MLP neurons of a small language model. Each row is named by its layer, matrix (up: input weights; down: output weights) and neuron, and shows model dimensions 192-319. Each number is 200 + 30 x the weight over its row's rms, rounded and kept within 0 to 999.
Before each neuron's rows, "raises" lists the tokens whose logits its output raises most directly, leaving later layers aside.

raises: "ics", "ic", "es", "icy", "ico"
L2.up893,190,227,191,226,91,203,226,200,206,227,224,199,265,215,183,171,259,49,242,247,240,174,210,225,166,246,251,174,223,196,194,232,186,195,200,166,149,197,201,187,156,224,166,227,209,178,216,266,189,180,250,238,204,173,265,169,210,167,184,196,186,215,198,203,219,194,168,186,180,300,190,177,178,216,166,203,172,167,228,220,223,214,198,177,242,176,167,165,237,213,202,148,160,154,259,180,229,192,249,221,203,206,212,187,193,193,182,194,178,193,194,185,120,212,194,202,203,215,166,166,194,259,186,190,126,125,244,191
L2.down893,202,215,206,234,165,259,253,207,196,219,233,234,211,201,178,200,215,213,232,216,190,148,220,208,180,201,188,182,138,255,242,220,230,172,186,201,130,205,229,173,125,207,217,191,175,190,206,230,202,198,195,220,202,142,212,207,166,197,191,190,216,211,188,209,215,164,175,166,201,226,216,156,198,195,208,228,166,202,238,200,190,216,220,178,230,183,190,147,199,234,197,187,204,172,212,184,215,170,203,191,172,220,301,155,172,239,192,188,169,161,224,200,225,202,223,227,240,236,232,182,223,194,193,192,198,209,236,184

raises: "\n", " (", " The", " This", " "
L11.up963,210,217,272,241,165,224,270,189,204,244,218,228,227,215,245,196,228,201,184,186,236,284,214,206,193,189,200,236,219,178,212,184,222,195,228,208,219,205,224,248,216,205,145,241,179,173,117,198,115,202,167,233,202,164,215,197,197,160,227,161,187,221,175,193,177,147,174,203,165,243,190,214,293,218,262,200,173,221,174,157,190,195,207,220,162,223,238,206,192,237,234,169,218,187,218,199,155,198,193,192,194,249,192,230,218,222,201,161,204,191,205,212,200,192,187,179,184,229,219,187,172,165,131,184,216,179,172,204
L11.down963,212,239,196,220,212,146,234,226,231,183,164,221,212,204,215,195,187,200,173,203,196,192,187,168,198,170,207,166,217,184,202,150,219,188,224,234,228,212,217,197,187,226,205,230,226,181,196,181,209,209,132,232,217,203,220,259,150,143,201,181,166,172,197,192,192,212,178,219,169,245,132,233,185,154,176,211,189,261,230,207,191,180,173,187,160,174,255,214,147,195,254,207,276,220,188,236,211,294,198,175,215,227,245,194,205,218,210,199,215,206,197,202,234,170,164,156,182,189,225,165,172,108,186,200,182,163,198,240

raises: "ign", "hem", "ched", "ches", "ents"
L8.up48,220,188,189,231,208,204,183,155,258,210,258,164,203,198,225,212,183,155,220,206,195,195,179,156,224,189,239,248,240,192,215,182,199,188,223,131,196,164,189,200,237,156,206,199,206,161,161,239,149,211,214,223,125,250,207,219,148,210,222,198,236,193,188,210,257,163,198,188,170,175,184,155,229,185,194,232,204,225,256,176,162,176,250,215,208,164,149,186,179,177,239,201,235,163,188,213,234,193,221,202,221,184,160,250,205,185,205,215,194,243,191,180,229,183,226,189,176,206,291,189,204,171,213,205,227,222,240,194
L8.down48,201,222,183,247,165,168,212,159,282,166,240,150,233,196,174,257,167,179,215,165,197,191,152,225,230,196,172,195,224,239,202,154,151,173,197,123,192,207,253,143,221,160,192,203,166,169,216,227,216,148,185,204,183,223,196,230,195,251,267,206,183,189,211,218,185,196,218,195,141,216,179,207,216,175,140,151,159,199,228,193,210,201,215,261,219,167,199,175,203,220,186,218,216,177,173,224,227,239,209,221,208,170,183,224,228,195,208,192,189,272,203,139,228,182,220,153,150,174,167,247,213,179,179,209,169,195,167,205

raises: " he", " they", " she", "ce", "vent"
L11.up1113,175,183,230,245,213,246,218,182,209,235,208,190,225,249,216,231,179,146,201,208,191,208,226,138,220,144,241,203,255,234,216,165,185,190,193,224,190,220,162,200,173,222,187,232,222,191,258,234,231,258,235,182,121,166,195,225,186,177,187,226,140,195,198,210,240,175,200,123,224,196,210,200,178,220,178,231,242,202,236,139,248,192,172,253,127,215,208,198,213,233,210,196,191,205,247,215,229,187,218,130,219,254,198,215,200,185,194,138,145,228,223,216,172,145,251,152,181,210,183,189,136,187,160,211,283,195,173,233
L11.down1113,224,203,183,182,202,233,236,178,152,238,188,213,217,148,215,203,227,179,198,216,222,223,143,222,185,222,183,218,252,226,175,192,199,189,170,238,212,269,219,155,231,232,147,190,216,188,185,163,229,204,260,168,227,178,205,243,150,190,204,243,210,174,214,191,163,200,247,197,189,215,240,168,183,188,161,203,195,242,190,191,155,169,204,246,239,213,230,216,131,209,200,162,169,224,193,250,197,257,166,228,167,159,221,265,216,236,198,192,273,222,178,181,218,244,249,175,190,219,173,224,163,131,239,202,176,188,261,184

raises: " November", " October", " December", " January", " July"
L11.up606,202,219,200,150,178,191,203,224,229,185,222,239,138,161,197,221,200,245,221,198,178,247,207,201,190,219,193,203,247,225,185,198,203,209,240,174,181,173,153,216,162,173,203,116,189,191,212,243,226,238,255,181,205,142,183,222,205,174,185,173,196,221,218,167,229,185,213,196,194,200,167,201,231,157,234,221,194,221,187,209,171,196,197,224,175,204,194,161,184,196,196,207,234,146,246,219,249,199,216,203,274,181,189,215,225,205,218,214,203,207,229,140,167,201,208,184,237,199,195,148,136,124,208,202,141,206,193,235
L11.down606,238,219,249,196,196,235,206,238,181,159,257,178,200,179,146,228,177,211,196,172,208,186,210,188,212,261,210,196,182,215,158,207,214,173,189,171,208,174,178,201,191,165,183,175,190,178,172,198,199,195,159,201,203,124,224,186,198,187,236,196,156,170,229,256,176,168,184,194,193,193,220,164,242,185,175,182,216,171,281,158,231,218,170,230,168,236,202,232,208,193,200,259,182,170,214,185,230,222,204,184,178,195,186,184,219,187,185,180,179,139,189,169,207,203,163,218,210,169,222,197,186,224,200,175,189,208,169,223

raises: " a", " an", " another", " one", " their"
L11.up1532,175,189,249,254,239,201,206,247,189,212,163,175,176,219,232,223,174,210,209,217,190,225,245,181,173,155,224,171,156,145,213,200,201,244,113,200,211,214,178,211,179,249,157,180,242,206,214,223,190,205,220,187,215,192,239,244,198,277,204,173,172,173,161,196,211,217,168,141,218,185,240,229,194,169,224,204,222,161,218,200,245,196,256,178,207,171,196,181,221,200,195,167,179,187,178,260,209,236,210,209,184,182,169,180,153,175,153,195,233,149,193,189,226,161,192,282,169,230,196,178,216,197,197,161,202,172,154,215
L11.down1532,228,206,242,243,187,186,205,217,170,211,236,163,183,244,210,194,133,212,186,163,210,224,197,282,212,221,235,251,194,207,152,138,205,196,181,169,178,195,155,206,167,245,171,189,192,222,239,178,238,229,192,198,295,169,204,211,180,180,185,207,215,167,203,234,172,171,190,207,195,250,130,209,164,223,235,176,224,229,201,209,157,198,199,216,259,178,203,147,177,205,192,211,233,236,165,185,219,181,242,188,199,179,155,214,165,230,188,215,213,193,194,183,218,225,190,176,220,229,187,183,262,175,200,186,190,166,236,190

raises: "ism", "istic", "ists", "istics", "ist"
L2.up501,259,154,229,212,225,224,226,198,247,225,213,119,250,202,208,171,179,232,255,226,205,223,235,159,222,169,106,192,210,177,223,148,193,180,181,245,185,211,158,150,212,194,194,230,208,268,231,192,195,185,182,168,206,241,147,130,223,223,192,230,197,221,192,203,173,229,136,234,197,175,222,216,201,143,231,175,191,181,184,213,237,186,224,216,172,241,133,191,232,213,162,207,163,211,257,217,176,194,204,180,187,247,192,224,209,213,165,221,148,205,178,188,210,208,209,202,187,208,173,180,220,199,171,160,159,184,257,231
L2.down501,201,259,195,263,187,205,223,228,221,219,249,197,224,179,215,140,220,211,166,183,197,184,250,175,237,183,162,201,194,160,284,185,216,155,215,276,208,185,172,205,189,179,197,221,220,234,250,144,232,178,247,162,229,215,201,171,183,235,186,210,161,179,182,152,182,235,218,188,204,117,217,221,187,157,244,190,172,197,165,260,215,257,186,220,225,248,180,207,236,203,207,201,154,203,225,201,199,180,239,174,224,242,195,161,166,209,196,218,182,215,184,146,198,180,238,141,201,166,213,204,232,201,173,188,128,202,290,224

raises: "',", "'", "’", "ution", "\","
L11.up1090,253,217,256,231,188,191,151,190,155,196,174,191,180,155,223,234,184,234,185,197,188,216,228,213,235,198,222,293,236,205,173,233,184,192,192,164,221,271,206,198,195,227,233,215,153,168,216,156,179,200,146,208,213,177,218,206,191,212,182,233,219,230,229,266,196,183,183,195,198,209,250,211,211,245,165,160,199,221,182,212,217,191,185,266,158,153,215,206,174,239,176,200,166,205,191,169,241,199,219,186,199,193,188,234,238,162,237,179,201,185,236,175,186,238,256,214,169,206,238,143,216,152,200,195,183,144,208,230
L11.down1090,176,185,203,171,248,227,219,183,236,237,221,188,189,205,205,196,216,207,244,175,184,168,205,220,184,145,199,170,186,221,216,173,212,208,196,227,161,173,256,202,181,246,197,171,199,193,149,201,172,208,168,189,208,188,233,191,210,172,223,246,194,192,193,227,213,185,182,154,187,197,133,186,213,152,196,226,199,118,221,206,168,234,228,168,148,185,193,226,188,134,263,208,195,235,209,243,239,200,219,210,170,227,195,206,197,190,200,248,233,193,185,187,215,201,170,167,193,164,171,234,186,218,240,198,227,190,197,191

raises: " he", " they", " it", " she", " we"
L6.up430,221,237,287,197,199,208,254,190,215,227,175,193,192,242,162,193,209,242,228,180,225,193,231,193,272,137,207,206,189,230,201,183,168,151,282,202,118,201,205,194,198,173,189,179,234,192,202,180,222,294,200,183,271,230,206,172,179,206,214,170,162,208,203,210,214,241,203,199,214,225,215,168,222,214,173,209,227,158,236,193,182,192,213,243,219,179,190,168,199,204,175,170,177,216,178,216,226,195,191,205,206,207,199,235,193,179,206,193,173,232,156,186,173,234,252,186,196,173,156,231,193,170,221,134,184,180,206,163
L6.down430,127,204,181,120,224,213,248,210,236,221,154,173,188,207,210,161,231,183,166,230,194,186,228,178,263,172,255,168,194,235,207,163,215,227,204,235,194,272,228,195,205,194,188,227,226,134,236,208,206,241,196,168,209,217,215,189,190,187,251,291,193,203,202,156,181,186,197,185,259,232,164,186,202,208,222,200,244,231,238,155,170,201,176,212,208,229,198,179,248,162,181,222,181,222,172,208,261,172,195,209,218,209,197,191,246,165,181,216,240,176,209,185,202,160,206,197,138,152,212,213,173,194,195,132,197,219,205,227

raises: "\n", "|", "the", " This", " These"
L11.up57,217,168,270,219,239,222,249,157,170,229,250,153,225,214,187,143,164,251,276,219,212,256,245,188,169,202,127,194,217,215,215,200,198,213,215,149,184,269,164,234,182,204,168,226,218,173,177,224,140,170,190,164,198,216,207,164,201,230,227,168,189,257,222,242,240,171,219,242,200,280,170,227,211,235,230,196,223,237,138,116,210,226,242,196,181,164,208,211,235,248,173,210,209,232,156,171,184,202,236,201,160,211,181,194,219,232,190,216,216,202,162,172,218,206,223,158,181,213,194,224,218,159,136,161,238,190,179,197
L11.down57,217,214,257,162,238,191,179,171,192,198,173,203,180,190,241,182,227,225,192,179,217,184,258,219,203,163,202,183,229,188,180,189,189,187,198,196,194,165,183,202,178,181,213,206,158,194,233,186,228,119,188,248,197,177,194,152,206,183,206,237,181,247,197,188,200,193,229,210,194,229,140,209,200,225,201,196,250,193,183,220,217,242,230,196,81,175,234,234,167,166,211,276,201,250,140,207,198,230,187,149,208,178,209,160,131,250,220,163,255,173,177,196,177,205,182,221,215,206,226,208,195,193,191,165,162,200,205,209

raises: "ice", "ices", "ification", "ique", "ical"
L2.up289,183,197,187,186,221,249,232,171,187,148,170,209,228,210,220,232,151,167,240,259,149,200,190,181,145,184,235,201,210,180,188,207,211,281,211,222,166,214,168,228,174,149,166,239,204,229,195,208,130,269,180,169,179,184,213,185,236,210,233,185,192,206,200,145,246,200,155,192,192,191,192,218,164,171,167,206,262,202,216,290,174,197,214,260,212,205,182,164,206,204,236,195,178,190,260,185,219,198,202,193,223,235,123,159,167,212,159,169,180,194,230,199,198,148,203,225,189,239,221,226,164,183,190,278,234,200,232,188
L2.down289,170,221,141,188,191,199,225,195,186,227,154,179,198,213,263,210,154,190,225,211,222,217,179,193,157,196,203,234,219,200,220,182,251,232,179,206,173,161,173,223,196,193,186,160,148,270,235,197,199,187,209,217,213,194,174,221,177,184,173,218,237,125,243,197,187,219,203,172,217,150,204,220,192,192,191,234,231,245,257,234,191,228,230,251,267,198,204,182,223,209,245,210,194,237,231,149,208,172,136,170,208,211,148,144,161,238,221,224,195,161,225,191,216,194,198,189,117,206,203,171,184,159,211,252,245,249,222,181

raises: "ches", "ous", "ours", "ices", "ice"
L8.up1412,218,136,218,255,197,225,191,202,220,172,177,217,201,237,209,206,187,231,161,225,258,205,180,164,209,206,159,211,209,214,229,212,167,211,197,204,206,171,177,250,227,206,188,150,189,184,241,214,187,229,172,180,202,171,226,168,180,212,189,164,186,219,128,202,213,185,249,255,210,190,203,265,187,174,165,199,178,153,213,260,202,215,194,209,164,246,168,216,215,192,166,193,180,171,199,216,192,184,226,215,184,199,234,167,217,251,228,199,203,212,199,215,247,120,150,188,172,160,143,221,203,188,226,236,202,229,178,179
L8.down1412,163,260,218,156,227,213,258,194,177,207,187,204,245,169,264,196,207,252,228,231,195,133,169,191,196,232,217,197,192,159,223,238,205,179,257,248,199,173,186,211,239,175,206,223,176,239,253,204,225,244,202,226,127,238,199,174,244,140,232,205,202,239,231,197,208,193,197,185,158,261,189,261,173,234,154,261,178,198,159,188,203,172,216,299,178,237,143,207,183,204,230,170,190,200,223,206,160,159,162,161,223,246,219,176,184,200,196,192,161,215,210,196,138,191,202,187,214,171,173,219,199,173,241,208,144,237,196,219